config.toml
num_hidden_layers = 15
hidden_size = 384
num_attention_heads = 12
num_key_value_heads = 3
head_dim = 32
intermediate_size = 768
vocab_size = 5499
hidden_act = "swiglu"
norm = "layernorm"
norm_place = "pre"
norm_eps = 1e-05
positions = "rope"
rope_theta = 10000.0
rope_fraction = 0.75
qk_norm = true
attn_scale = 0.177
bias = "none"
tie_word_embeddings = false
parallel_block = false
init = "uniform"
init_std_qkv = 0.0273
init_std_o = 0.0
init_std_up = 0.0273
init_std_down = 0.0
optimizer = "laprop"
learning_rate = 0.000907
lr_mult_qkv = 0.7
beta1 = 0.95
beta2 = 0.98
lr_head = 0.00568
warmup_steps = 260
schedule = "wsd"
decay_fraction = 0.584
decay_shape = "linear"
final_lr_fraction = 0.0
batch_tokens = 65536
max_seq_len = 1024
doc_mask = false
train_tokens = 444200000
max_steps = 6778
dataset = "wikipedia_en"
MLP neurons of a small language model. Each row is named by its layer, matrix (gate and up: input weights; down: output weights) and neuron, and shows model dimensions 96-159. Each number is 50 + 12 x the weight over its row's rms, rounded and kept within 0 to 99. A neuron's up and down rows have the sign that makes its largest values positive.
After each neuron's rows, "fires on" lists the tokens most often at its 100 highest values on Wikipedia text that the model never trained on. A number after a token or word is its count.

L4.gate651:34 62 37 80 53 36 59 44 60 50 49 47 29 51 54 58 64 39 58 65 47 51 54 70 73 42 38 50 51 46 77 43 51 58 51 40 42 59 44 45 40 51 49 39 49 51 71 51 42 59 62 57 52 45 50 44 35 51 41 63 18 49 39 70
L4.up651:71 54 59 39 51 46 40 60 56 56 42 46 50 43 70 42 45 39 51 53 52 65 40 63 42 38 56 27 45 43 57 61 46 41 56 19 44 54 54 45 28 40 46 32 54 40 26 59 49 36 45 46 53 68 65 64 68 53 49 66 49 40 63 46
L4.down651:54 51 48 42 44 35 65 41 60 72 55 52 26 38 51 58 46 49 61 49 40 54 49 72 70 54 46 56 32 35 53 55 63 26 70 41 41 53 40 38 46 56 66 45 40 49 67 37 53 44 43 57 51 49 52 42 47 57 54 69 28 50 69 53
fires on: " km" 24, " ft" 18, " −" 17, " mm" 17, " cm" 16, "°E" 4

L3.gate313:57 51 44 61 42 60 61 46 62 50 72 43 54 35 69 33 38 67 43 70 51 57 47 46 52 47 51 55 64 56 70 59 76 38 46 19 47 46 50 44 44 33 36 56 21 38 50 53 50 55 43 48 41 63 54 43 52 75 51 69 51 44 33 40
L3.up313:47 37 54 49 47 67 51 33 51 49 50 58 69 41 41 35 34 50 58 34 50 43 39 37 56 43 47 44 71 43 47 64 38 61 42 39 85 43 61 44 58 47 45 59 14 42 30 63 48 67 52 37 28 63 58 46 47 49 48 60 45 52 33 52
L3.down313:51 56 66 46 61 68 44 55 65 24 50 54 52 57 53 47 42 52 55 41 26 51 53 37 48 40 53 46 69 42 57 58 51 81 37 40 46 64 55 61 52 58 52 84 32 42 39 51 51 53 31 49 40 59 35 55 58 50 65 60 45 58 46 55
fires on: "nd" 29, "ord" 24, " third" 12, "irst" 10, " Second" 10, " Du" 4

L6.gate247:28 60 56 56 48 59 39 55 54 64 51 54 53 51 46 51 43 68 72 48 70 50 52 56 46 44 61 42 60 54 62 36 49 64 58 50 55 23 56 47 47 39 47 35 39 39 63 49 54 45 59 50 63 61 48 29 47 54 37 29 21 69 80 39
L6.up247:42 67 39 67 43 49 43 52 48 51 45 74 53 47 46 53 44 41 53 13 56 58 60 58 57 45 68 57 67 52 55 47 52 79 53 58 52 42 51 52 19 52 55 31 30 63 74 35 34 37 54 28 76 67 43 49 32 52 50 44 50 73 54 56
L6.down247:46 73 15 66 57 73 39 46 57 22 46 63 68 55 56 68 46 48 52 43 50 70 59 34 61 49 63 60 48 57 68 32 56 65 34 74 43 52 44 74 41 42 62 44 46 59 60 36 49 62 55 44 45 48 30 20 55 49 47 37 46 38 64 57
fires on: " more" 33, " very" 17, " most" 12, " less" 10, " rather" 8, " More" 7

L3.gate144:50 77 47 63 44 46 44 51 79 71 22 39 33 55 34 66 43 41 62 57 68 28 66 54 58 50 42 60 37 56 57 63 43 40 35 71 56 36 64 41 77 54 27 58 40 55 50 36 40 64 50 51 44 65 65 47 77 50 50 45 39 60 35 26
L3.up144:40 67 51 57 43 46 48 57 63 70 39 46 31 59 40 63 27 41 63 52 62 30 79 31 56 52 45 59 26 68 60 47 39 51 48 64 58 44 49 33 58 53 31 51 44 49 41 29 52 66 54 53 54 63 60 37 74 49 51 54 31 64 41 31
L3.down144:59 57 47 56 44 54 57 66 67 64 42 43 43 54 55 63 42 23 37 50 71 29 76 51 58 60 45 68 32 51 47 52 59 51 43 71 49 56 61 47 61 57 34 55 43 62 28 24 51 57 38 50 45 54 57 50 66 65 34 46 36 49 31 31
fires on: " rec" 32, " dis" 20, " acc" 19, " Disc" 7

L7.gate354:37 49 54 32 72 54 39 65 40 44 41 63 43 32 50 53 51 49 60 55 38 26 60 68 57 30 45 36 52 53 59 32 44 45 57 33 53 48 53 32 56 87 52 51 61 53 65 61 44 48 75 39 56 01 47 36 37 41 61 71 45 28 47 64
L7.up354:59 49 49 68 40 58 50 28 60 14 54 39 54 56 24 51 56 82 46 56 48 53 51 50 50 52 71 53 54 43 44 71 60 51 42 66 41 45 41 37 60 56 58 68 50 49 47 54 63 72 71 58 50 55 52 40 62 31 40 41 52 42 42 27
L7.down354:59 57 59 51 38 42 58 47 77 44 54 49 72 45 32 49 49 41 52 64 63 48 42 65 58 64 58 56 55 45 42 67 54 45 52 44 72 26 52 55 59 60 71 59 34 34 43 44 55 59 63 41 50 49 56 42 48 49 47 46 50 66 53 42
fires on: "ate" 14, "ary" 11, "ure" 11, "ing" 10, "ue" 8, "ating" 6

L4.gate504:35 64 47 50 37 35 37 66 53 81 35 43 49 56 35 46 20 50 57 37 58 27 72 32 57 57 65 78 43 57 63 39 38 46 52 62 48 35 65 33 44 45 38 54 24 49 39 70 61 41 49 41 48 66 57 36 46 46 50 35 52 43 67 33
L4.up504:52 60 54 54 54 69 36 65 67 78 50 46 48 40 39 58 36 36 62 34 52 36 74 47 56 54 44 79 60 60 59 48 48 33 61 54 51 45 60 39 69 57 45 58 21 47 56 54 48 65 48 41 49 44 71 36 42 56 40 44 45 47 45 35
L4.down504:54 58 59 55 57 58 40 81 60 78 43 49 51 50 16 58 45 36 36 38 60 44 83 45 71 39 47 70 61 59 43 43 46 50 58 56 23 60 71 34 57 62 53 62 16 46 45 58 63 55 51 44 59 39 65 44 50 52 31 48 52 54 49 35
fires on: " acc" 19, " rec" 17, "oc" 16, "isc" 8, " Disc" 7, "inc" 6

L4.gate90:43 55 52 73 54 30 36 45 55 31 48 46 30 33 61 30 51 50 50 54 45 66 58 29 46 51 57 64 49 40 48 67 55 49 39 32 67 46 69 57 36 42 66 54 43 45 47 49 41 44 54 52 52 74 56 69 42 52 30 45 28 38 58 42
L4.up90:68 62 43 67 52 52 34 39 77 52 50 31 37 37 63 28 44 58 45 44 57 47 53 43 41 68 64 34 71 49 47 39 62 59 32 36 50 41 58 49 51 52 50 48 30 46 38 49 46 65 47 53 63 50 39 68 51 61 32 53 44 47 53 44
L4.down90:51 66 45 64 64 53 36 42 54 43 55 33 61 45 48 27 40 68 45 55 38 61 46 37 51 35 46 43 50 49 52 57 59 57 60 31 38 54 56 44 50 43 38 56 35 43 45 59 38 64 34 43 41 71 34 61 68 58 59 60 37 40 40 35
fires on: " second" 26, " first" 15, " third" 12, "irst" 10, "rd" 10, " Second" 9

L6.gate221:35 51 58 45 47 49 42 43 60 47 49 41 45 23 48 47 63 48 64 63 45 47 47 52 49 46 44 62 52 67 59 49 30 46 60 57 50 43 78 49 45 65 47 47 49 59 54 56 53 46 69 50 54 59 45 62 57 64 51 42 42 56 46 59
L6.up221:52 41 47 54 43 39 65 58 43 45 53 56 60 66 47 28 32 82 36 58 59 50 42 42 56 38 46 55 49 50 53 64 55 48 45 57 54 39 77 50 59 55 49 36 32 38 74 47 42 49 56 52 66 63 34 28 48 46 58 71 46 51 41 39
L6.down221:50 37 52 64 54 54 71 56 51 59 63 58 56 64 35 44 47 77 24 44 37 52 55 48 69 53 42 35 68 51 37 53 55 50 52 46 70 63 69 51 49 51 54 33 41 28 44 43 43 50 44 49 72 74 49 53 54 42 49 62 59 45 35 41
fires on: " also" 30, " has" 12, "ography" 11, "History" 10, " then" 9

L4.gate151:53 48 56 61 32 52 37 37 35 51 73 38 49 38 61 47 52 47 53 29 59 22 56 53 70 40 51 61 51 25 49 73 47 47 53 60 36 43 54 30 43 53 40 36 41 47 35 68 53 38 49 36 41 58 47 44 57 41 61 56 51 68 49 38
L4.up151:68 47 52 49 29 64 28 41 40 50 57 53 46 58 53 58 41 43 53 36 63 31 46 51 58 53 64 49 52 46 61 51 70 53 32 53 37 35 54 43 52 46 34 32 36 41 37 39 40 47 35 40 47 59 44 52 61 32 51 60 48 70 37 52
L4.down151:65 53 60 63 59 69 49 51 46 63 32 51 32 55 73 68 38 49 38 46 82 39 37 27 62 55 71 58 66 49 20 55 61 58 50 71 39 58 47 45 27 45 50 35 54 54 43 44 47 51 38 50 37 48 34 48 48 33 54 50 47 51 42 47
fires on: "'" 38, " Le" 26, " Mc" 24, " Mac" 7

L12.gate441:50 59 69 49 32 44 68 29 59 47 51 51 70 38 55 62 62 56 54 46 61 45 49 63 48 63 42 33 38 60 33 53 60 40 45 38 82 38 46 31 41 50 45 70 49 43 34 40 41 59 44 12 69 67 47 93 57 41 59 37 55 50 53 45
L12.up441:53 53 53 48 61 51 59 55 38 44 37 61 52 10 41 49 43 42 32 78 42 47 39 55 55 70 45 62 69 36 43 59 52 40 32 43 58 36 59 24 40 29 52 64 30 45 65 47 40 49 57 21 52 54 57 60 64 50 46 29 50 50 56 27
L12.down441:42 50 46 25 49 45 55 48 49 61 66 55 37 60 36 57 37 69 62 46 41 55 34 40 47 51 45 26 63 58 51 45 63 54 52 40 46 49 45 76 74 43 65 47 57 54 48 33 47 43 52 70 49 42 56 52 49 28 53 65 51 49 39 49
fires on: "," 23, "–" 23, " " 12, "ph" 4

L5.gate412:59 48 55 50 55 38 61 50 16 82 42 40 59 66 34 67 51 46 63 62 61 42 49 59 33 49 46 31 40 57 47 53 56 38 58 44 56 55 49 51 44 48 37 39 52 68 49 39 45 54 57 34 38 30 72 67 45 65 40 47 56 53 53 57
L5.up412:43 56 43 48 54 40 46 56 38 61 54 44 52 26 49 69 68 50 34 60 43 55 49 45 50 36 24 45 50 54 38 57 63 36 41 58 50 49 49 73 54 59 42 60 45 56 49 39 69 25 44 55 51 56 59 41 52 59 55 42 63 61 47 40
L5.down412:52 67 28 57 44 50 46 38 49 55 55 55 71 38 54 47 43 48 47 47 48 49 50 72 68 59 35 75 55 30 48 54 63 56 32 54 56 30 50 75 53 45 44 68 49 39 40 46 60 47 18 47 48 63 39 42 57 28 65 71 55 54 57 37
fires on: "ber" 35, " fund" 11, "co" 7, " com" 6, " mer" 5

L3.gate369:38 36 31 59 50 34 61 35 50 58 57 59 42 48 44 43 64 66 45 46 55 50 47 65 53 33 36 55 43 55 67 83 36 34 46 33 62 58 53 56 38 39 65 43 52 42 55 58 39 42 76 44 45 69 53 46 59 59 32 70 17 54 52 61
L3.up369:72 49 40 55 29 28 51 49 38 58 35 63 60 62 47 53 62 37 65 56 46 47 47 47 44 44 38 51 41 53 60 67 55 53 39 45 34 78 42 63 52 56 43 48 28 52 33 44 70 48 64 52 39 58 51 68 55 46 42 72 36 48 49 57
L3.down369:59 52 32 44 38 44 51 28 59 52 34 63 54 65 40 63 61 36 51 58 46 46 46 62 58 55 39 67 44 52 71 58 55 42 50 56 39 69 49 60 43 55 63 52 45 46 34 47 52 55 58 60 33 52 39 64 37 54 29 59 36 65 37 40
fires on: " ft" 18, " mm" 17, " %" 15, " cm" 11, " var" 8, " pi" 8

L3.gate555:53 55 57 86 34 46 44 66 57 57 42 37 51 58 38 51 67 48 30 40 60 44 47 61 50 30 54 43 41 47 25 59 35 30 47 64 62 56 44 32 64 48 63 59 63 56 39 60 65 40 51 42 52 57 14 41 63 43 37 34 55 56 51 46
L3.up555:72 52 55 68 46 54 56 68 66 51 53 62 58 67 62 61 53 63 43 49 72 43 34 41 52 67 64 35 32 37 27 68 59 49 30 68 61 34 37 35 62 76 54 61 56 36 67 45 43 44 59 27 41 60 30 53 69 45 48 57 54 63 43 30
L3.down555:69 49 48 32 63 64 55 49 72 52 59 56 75 53 50 47 49 33 36 51 57 47 37 48 35 52 60 33 44 56 55 51 53 44 58 58 42 50 47 53 29 58 45 59 72 52 46 18 55 38 55 46 45 49 45 60 65 42 40 55 54 55 43 35
fires on: " six" 20, "0" 19, " three" 11, " four" 6, "8" 6, " Organ" 5

L4.gate30:37 48 44 50 57 61 40 32 55 65 66 43 35 49 66 47 44 40 50 64 61 60 47 70 62 50 60 37 69 54 34 50 59 27 69 58 49 44 40 52 41 58 51 41 45 55 49 49 53 18 61 43 42 54 52 63 54 36 46 55 41 36 51 45
L4.up30:31 53 35 55 60 58 47 31 42 67 66 28 45 27 42 50 43 57 54 51 46 54 53 78 48 54 35 40 71 49 56 44 57 40 38 44 50 42 44 48 48 71 52 53 54 72 65 48 56 48 41 53 46 39 59 46 55 57 50 61 53 34 63 53
L4.down30:32 59 36 48 58 56 52 24 34 49 35 30 52 34 46 49 24 74 57 57 30 51 45 70 58 65 23 48 44 43 45 55 37 46 42 46 44 39 48 60 51 43 55 62 45 64 48 39 46 37 50 39 61 44 57 43 49 57 57 53 67 45 65 45
fires on: "ber" 36, "ipp" 10, " Mer" 8, " Ter" 8, " Ber" 6

L12.gate127:35 47 53 43 50 52 53 56 52 59 61 66 55 46 49 51 52 45 61 40 32 53 53 53 41 40 54 66 39 63 75 57 39 58 38 45 32 38 45 30 54 65 25 64 47 77 80 38 28 63 57 49 35 44 49 42 34 22 64 53 28 56 66 21
L12.up127:56 71 55 35 38 56 47 20 71 44 39 66 43 54 60 41 71 67 50 35 35 48 56 53 71 49 66 66 50 35 57 68 30 40 56 53 51 55 35 46 40 68 51 60 66 52 55 34 59 64 46 61 45 38 49 51 31 43 52 46 50 35 56 45
L12.down127:42 71 50 41 48 71 46 52 51 61 40 66 45 40 42 63 75 54 41 48 25 70 60 22 40 47 43 57 46 17 52 77 63 56 52 63 54 52 37 38 42 46 21 58 52 41 58 49 45 46 51 63 59 54 37 60 44 38 51 56 74 63 54 53
fires on: "." 44, " |" 18, "):" 8, "ent" 7, ":" 6

L5.gate365:33 41 39 43 38 43 33 65 59 53 52 66 35 56 49 45 69 69 46 33 35 39 39 48 37 40 69 36 58 67 70 47 50 53 39 32 50 84 41 49 37 59 16 59 48 69 28 67 59 32 50 60 40 39 51 79 61 62 37 46 55 54 51 51
L5.up365:40 37 33 52 57 48 49 54 58 62 73 60 30 86 49 37 46 53 56 49 44 44 29 43 50 32 56 57 43 65 61 75 57 53 54 40 47 77 30 48 61 62 33 42 34 69 44 60 58 38 61 54 64 37 58 47 50 52 62 56 51 28 39 61
L5.down365:44 38 58 37 42 43 33 81 52 74 50 47 42 54 43 54 60 71 51 45 37 42 42 60 37 36 74 49 75 72 64 34 48 54 62 59 53 61 30 51 38 61 21 66 49 58 38 49 72 41 57 59 52 51 54 76 51 55 40 48 64 56 51 43
fires on: "ij" 28, "uk" 15, "ih" 13, "ă" 11, "â" 9

L4.gate739:29 69 47 50 47 50 53 56 46 62 54 25 44 49 54 55 49 41 70 68 45 39 63 53 69 65 51 37 45 68 75 40 46 63 30 49 66 52 49 33 50 63 76 32 38 52 61 29 50 35 42 30 65 35 33 57 48 40 64 30 54 51 57 51
L4.up739:58 49 47 50 38 62 60 57 55 57 52 55 62 43 34 57 41 54 79 54 64 56 60 49 53 47 48 23 42 55 68 45 27 79 51 51 49 37 60 36 69 58 55 48 38 60 47 37 59 45 34 37 63 32 28 58 40 64 72 55 46 41 37 62
L4.down739:49 48 44 60 39 47 40 65 60 50 39 42 44 43 39 75 47 58 60 41 61 45 62 57 54 65 45 32 32 47 76 56 23 55 22 56 44 41 60 44 44 61 56 31 46 40 39 37 55 34 48 41 51 74 34 37 44 44 44 49 43 36 40 66
fires on: " circ" 13, " just" 11, " sl" 10, " jud" 9, " came" 9

L6.gate263:61 40 28 47 76 43 40 52 20 42 51 63 39 60 64 31 34 78 36 45 42 49 67 60 41 52 35 52 48 54 67 43 44 47 54 31 56 51 44 48 54 49 51 55 43 65 46 39 20 53 69 38 36 63 28 68 27 41 62 47 46 49 75 71
L6.up263:51 37 31 59 54 52 74 65 32 43 64 28 39 53 38 51 27 47 49 59 26 48 38 44 62 48 50 58 31 63 72 44 48 17 52 51 49 77 51 63 46 32 53 44 64 48 33 48 47 34 71 79 41 53 51 51 44 37 46 49 54 56 50 49
L6.down263:42 39 54 51 42 40 67 57 12 51 59 25 33 45 25 29 24 48 51 33 38 61 55 52 51 54 54 29 47 47 57 33 45 59 40 41 41 60 53 53 49 53 56 38 84 53 39 53 58 61 69 60 52 28 26 47 54 34 30 26 70 62 41 64
fires on: " No" 27, " Se" 13, " ge" 11, " Mon" 11, " Po" 8, " se" 7

L4.gate517:43 35 57 65 60 48 49 35 51 45 36 54 43 51 25 53 39 59 52 44 53 43 42 64 58 62 35 43 43 64 58 34 39 57 61 62 50 59 30 38 66 62 55 44 48 55 44 53 61 49 64 51 51 65 47 71 47 48 32 40 50 64 39 50
L4.up517:50 47 70 31 41 64 39 71 42 52 44 56 53 32 50 36 37 68 34 33 63 41 46 40 82 47 22 62 36 62 43 53 55 57 35 56 50 57 77 43 33 43 45 57 27 62 54 51 70 54 54 61 59 55 48 29 54 45 45 66 50 54 48 60
L4.down517:64 46 34 57 23 65 65 78 29 44 58 55 61 42 46 53 71 40 55 64 21 56 51 41 37 57 51 62 39 30 60 60 72 35 35 47 44 63 77 55 33 28 32 60 59 56 64 48 53 58 54 42 56 45 58 52 43 66 50 56 61 72 58 69
fires on: "S" 93, "C" 6

L3.gate617:40 56 51 35 49 70 56 32 38 81 26 52 26 39 55 51 27 63 34 57 37 38 46 40 81 53 47 62 46 54 59 42 46 41 40 52 59 63 50 30 59 39 50 62 27 67 56 80 45 38 52 52 37 47 49 46 59 31 57 54 36 63 35 38
L3.up617:46 81 51 35 44 42 55 38 39 59 56 45 16 56 50 49 48 59 45 58 34 42 44 38 55 58 60 75 49 60 59 55 39 48 53 46 33 69 45 52 66 57 49 56 37 61 47 60 42 41 69 44 45 55 42 47 60 40 70 70 45 33 38 33
L3.down617:42 47 54 53 42 35 58 57 62 24 51 30 52 55 84 52 60 54 42 56 56 63 46 47 36 80 63 43 41 55 45 35 71 62 44 45 62 45 27 72 43 43 47 43 59 32 45 53 46 60 27 58 41 45 51 68 44 56 61 41 58 47 47 48
fires on: "lect" 14, " found" 14, " progress" 10, " grow" 8, "800" 7, " function" 7

L6.gate758:62 87 51 42 75 55 39 69 66 58 44 52 45 65 41 50 50 07 71 48 55 30 71 41 30 39 72 49 42 68 71 13 47 49 39 59 56 43 58 29 48 25 26 49 41 60 65 50 60 55 49 31 41 50 68 38 61 52 60 49 59 44 49 32
L6.up758:44 62 40 49 78 35 36 70 70 69 35 67 56 81 38 55 37 60 44 47 53 41 49 59 44 52 82 36 29 47 60 21 44 47 28 42 53 40 54 52 61 50 30 46 65 55 80 51 61 66 57 41 42 50 49 60 68 53 65 31 53 48 36 45
L6.down758:44 66 51 44 61 58 52 75 51 62 57 56 54 46 57 63 30 32 49 56 69 34 84 34 36 29 55 61 60 58 45 37 38 43 43 49 31 48 64 12 47 46 51 56 32 48 56 46 65 53 52 22 41 46 59 36 49 56 42 24 55 49 40 29
fires on: " acc" 18, " rec" 18, "H" 18, " Disc" 7, "Rec" 5, " Rec" 5

L3.gate37:43 57 47 58 51 65 56 39 66 45 51 65 30 37 38 44 55 61 35 53 46 40 34 57 51 42 31 44 40 61 45 65 37 50 36 42 68 26 51 46 65 42 51 71 30 35 65 55 31 54 36 54 63 53 35 51 58 58 45 54 41 56 56 27
L3.up37:41 52 49 60 63 58 50 40 65 46 66 62 35 35 46 47 63 59 35 55 51 42 45 60 43 40 36 45 42 73 51 53 29 47 29 39 66 24 45 55 62 34 47 66 17 46 62 52 30 55 44 53 58 63 39 55 58 68 38 65 46 63 53 38
L3.down37:57 53 50 57 57 47 57 47 64 27 57 57 45 40 49 34 57 60 42 53 42 43 42 52 42 41 36 52 48 56 56 60 42 69 44 48 46 40 46 63 60 43 49 76 21 48 49 56 41 55 36 54 47 57 25 38 74 61 69 63 57 47 44 33
fires on: " second" 32, " first" 13, " First" 12, " third" 12, " Second" 10, "irst" 10

L3.gate397:39 54 44 46 75 54 56 66 59 41 38 46 54 39 52 30 37 57 44 60 70 32 41 54 70 59 48 67 61 50 64 51 69 46 30 50 77 50 66 63 55 64 65 62 63 73 44 56 52 62 48 76 34 50 63 53 50 33 21 34 53 59 40 46
L3.up397:37 48 47 35 47 56 46 62 27 63 58 59 51 55 43 32 49 60 43 49 59 34 41 51 36 33 47 71 50 46 63 61 53 61 58 45 54 57 47 61 49 44 52 52 46 40 41 76 68 51 51 59 30 52 58 54 34 67 32 43 46 63 50 59
L3.down397:46 37 51 66 42 60 46 52 71 67 56 48 43 65 50 30 50 45 54 49 35 38 73 49 56 68 57 46 53 70 45 35 60 67 60 55 52 47 56 48 47 53 66 61 59 60 55 37 40 62 37 47 63 45 41 61 66 57 61 58 60 41 63 27
fires on: "itt" 11, " '" 11, "26" 9, " five" 9, " role" 8, " films" 7

L7.gate507:32 46 35 44 36 59 39 41 38 39 76 44 35 62 63 49 65 58 27 57 57 59 48 49 45 36 59 41 55 44 31 58 34 19 56 64 37 75 54 40 49 55 46 64 49 66 47 33 51 42 54 46 53 61 43 35 39 48 48 39 48 30 42 25
L7.up507:50 70 54 56 69 42 51 30 79 46 51 41 54 37 59 66 29 61 43 52 58 48 54 67 24 55 42 52 64 52 61 58 35 34 50 64 44 32 48 45 44 41 46 53 59 40 53 48 47 41 55 24 67 64 48 59 41 56 71 37 60 42 39 46
L7.down507:65 62 42 38 41 46 53 61 45 27 61 33 56 71 50 71 58 55 33 68 66 45 50 73 37 56 34 42 59 52 51 72 45 47 24 65 54 45 67 56 60 42 43 45 70 41 33 40 42 35 45 44 50 63 46 52 49 65 54 59 63 36 54 49
fires on: " Mor" 23, " Per" 19, " Ter" 8, " Mer" 8, " pen" 8, " Tor" 7

L3.gate126:29 43 51 67 60 40 35 66 45 46 65 48 45 61 43 14 26 54 46 43 43 41 39 18 40 20 54 53 47 27 40 74 63 55 42 24 46 57 45 41 48 57 34 25 47 43 39 62 64 29 49 35 70 48 59 57 36 58 57 40 34 71 43 71
L3.up126:40 46 53 47 57 57 27 49 49 50 53 53 41 72 45 30 45 51 51 29 53 55 48 37 45 18 51 48 42 29 40 59 49 73 47 49 46 56 36 34 48 60 43 30 49 52 41 70 63 37 38 47 70 41 48 54 41 55 35 37 42 65 33 49
L3.down126:44 54 57 41 56 64 39 62 47 47 45 45 45 64 49 33 47 52 48 42 54 46 52 35 38 41 81 40 50 44 75 44 47 63 64 41 50 44 39 49 59 55 44 41 63 50 38 57 64 46 36 52 58 52 44 47 47 53 57 35 34 67 35 53
fires on: "uk" 22, " z" 13, "aj" 13, "ih" 13, "oz" 10, " Z" 10

L5.gate41:41 63 37 72 55 61 34 28 67 36 32 61 44 62 43 52 47 64 54 50 45 45 47 40 57 74 49 42 48 38 57 57 35 34 47 45 51 39 54 35 61 43 57 37 58 48 65 49 48 55 68 55 58 40 48 51 44 35 38 14 52 40 36 61
L5.up41:27 39 49 65 53 35 38 67 41 58 28 59 37 51 50 27 74 50 60 57 54 50 36 46 41 69 48 46 63 48 80 34 49 42 26 27 40 51 35 46 69 37 43 54 42 46 47 38 61 70 56 76 42 43 42 44 36 41 45 45 56 54 61 30
L5.down41:22 66 49 43 43 30 46 43 62 63 52 48 57 19 55 58 55 59 67 45 23 48 44 55 48 53 51 62 55 45 39 45 69 69 43 44 47 52 65 42 52 45 41 47 51 65 45 59 26 44 37 62 56 60 37 47 20 33 43 59 51 57 67 59
fires on: " cont" 25, "M" 19, "-t" 15, "T" 14, "t" 8, "B" 6

L7.gate398:38 47 48 79 80 33 39 43 69 62 45 49 46 32 50 57 37 64 77 45 46 46 50 70 52 46 40 40 40 36 71 40 34 51 68 45 53 43 45 43 44 44 46 44 53 39 59 61 49 66 69 44 30 37 64 43 42 31 45 24 36 58 43 40
L7.up398:40 68 37 59 46 37 35 53 36 59 46 59 38 37 60 54 42 58 51 71 45 62 58 50 38 57 60 39 50 57 55 40 43 51 51 47 61 31 47 35 47 37 63 52 50 36 58 41 54 73 55 46 29 48 41 59 58 41 49 30 51 75 46 32
L7.down398:51 70 36 56 48 19 52 63 28 51 45 74 27 44 32 59 32 48 49 56 39 35 38 59 36 72 71 40 64 51 39 55 40 55 39 17 38 58 43 39 46 59 61 46 56 45 54 25 30 32 42 53 61 41 38 55 42 46 46 62 46 60 59 51
fires on: "re" 15, "t" 12, "-t" 11, "aves" 9, "here" 6

L12.gate155:49 56 45 54 50 63 35 24 77 72 53 35 58 51 36 57 35 50 53 32 44 56 35 37 40 66 38 42 36 44 53 50 46 47 53 22 70 33 50 37 49 40 50 65 56 46 65 63 49 69 47 47 30 33 50 58 31 35 68 39 48 45 75 47
L12.up155:38 83 56 70 47 44 49 47 78 50 41 41 46 59 43 48 66 70 53 33 43 57 52 79 52 43 41 52 44 44 65 60 36 46 68 41 38 09 35 30 55 53 48 48 45 50 60 50 69 60 44 48 44 56 41 75 44 36 42 43 53 56 43 42
L12.down155:57 49 50 47 71 50 31 46 51 46 41 70 35 45 63 54 69 36 54 72 28 60 39 59 50 37 59 57 46 52 55 55 46 45 60 50 38 50 53 44 40 41 46 46 54 44 39 53 54 62 42 45 49 47 57 48 69 49 74 53 48 50 66 48
fires on: " |" 39, "." 17, ":" 15, "," 8, "):" 7

L10.gate535:59 57 63 68 61 63 44 40 64 51 36 51 51 40 47 20 59 58 43 51 57 34 44 65 40 39 23 19 78 39 43 49 49 25 49 64 59 41 70 41 65 31 61 30 66 41 33 57 21 44 52 69 65 72 43 51 41 39 39 41 47 49 47 61
L10.up535:59 39 48 50 53 72 74 70 47 61 56 41 51 57 39 41 60 43 44 50 41 37 47 50 54 52 51 66 53 28 36 51 32 68 61 59 35 43 50 44 58 51 50 51 61 39 46 48 49 36 43 64 66 50 49 50 44 35 82 72 48 43 47 31
L10.down535:63 36 25 48 55 52 67 60 57 60 63 58 66 34 35 55 59 44 47 43 49 44 42 32 38 55 57 76 51 24 39 49 40 30 71 48 45 57 62 56 39 47 57 51 37 44 40 40 45 54 66 50 30 50 60 54 62 55 65 69 72 40 64 49
fires on: "." 24, "0" 10, " a" 6, "2" 6, "ural" 4, "4" 4

L3.gate474:61 40 45 35 57 42 49 54 26 48 53 44 29 53 50 33 36 62 25 53 42 36 42 47 61 49 48 53 31 45 56 55 42 47 59 38 31 32 29 34 57 39 58 50 47 39 56 52 51 38 37 36 71 35 44 59 30 51 37 49 55 46 59 60
L3.up474:73 35 37 41 47 45 52 55 35 34 43 47 36 42 65 55 25 56 37 44 46 52 47 54 56 57 52 47 35 56 75 44 48 64 49 39 23 32 18 49 36 19 55 56 57 46 48 34 50 37 51 47 72 57 41 68 33 65 41 51 60 51 61 41
L3.down474:59 46 46 43 41 52 47 69 22 49 48 51 40 58 59 48 32 50 24 45 72 60 54 59 41 64 57 49 28 59 67 48 51 58 69 52 32 38 26 40 52 33 60 44 49 49 36 24 55 46 44 46 67 34 37 67 40 61 32 51 61 74 56 43
fires on: " Se" 15, " tour" 11, " se" 9, " sol" 9, " Te" 9, " Flor" 8

L7.gate365:32 49 38 45 23 41 27 74 39 58 58 24 47 65 68 55 49 61 65 46 65 36 43 59 37 58 58 30 60 40 63 18 49 43 39 64 49 33 47 36 23 35 43 46 35 62 70 64 34 42 58 55 36 73 59 36 58 60 54 32 37 53 43 59
L7.up365:44 54 31 48 60 56 53 55 50 54 44 49 49 63 57 58 73 51 38 29 52 55 57 50 43 69 63 57 65 66 38 47 68 89 41 51 53 47 39 59 48 54 58 51 42 54 56 67 13 60 42 49 62 51 46 39 53 47 61 34 57 63 65 36
L7.down365:45 64 25 61 62 39 43 44 44 44 45 53 69 58 49 45 66 66 31 46 68 35 77 47 58 45 64 49 49 67 72 46 57 80 33 52 64 67 40 60 44 56 64 69 46 78 47 60 33 34 27 52 40 59 49 45 51 34 47 65 42 44 68 59
fires on: " more" 33, " imp" 16, " just" 11, " less" 10, " More" 7

L4.gate181:39 42 48 65 45 58 59 46 59 54 64 53 34 39 41 59 47 48 47 49 69 27 57 58 47 57 47 42 56 64 52 41 42 38 62 78 34 35 47 38 56 63 50 46 16 35 49 53 57 40 26 41 36 66 37 44 69 45 50 47 51 48 60 49
L4.up181:42 65 65 53 50 57 73 46 64 48 40 44 48 62 31 73 38 50 39 39 70 70 53 47 66 38 39 54 49 44 15 40 52 55 48 57 61 51 62 37 63 63 42 49 64 47 63 53 81 66 58 39 56 42 72 36 65 34 74 43 46 60 49 47
L4.down181:39 78 45 46 43 55 43 52 62 40 52 45 63 64 45 58 60 49 67 52 40 61 58 20 57 38 37 47 40 49 55 47 48 43 63 37 48 42 56 61 45 25 28 28 83 49 51 38 53 64 68 40 56 37 46 51 47 49 69 28 61 50 42 31
fires on: "P" 55, " government" 18, "C" 10, "AF" 7, "NA" 4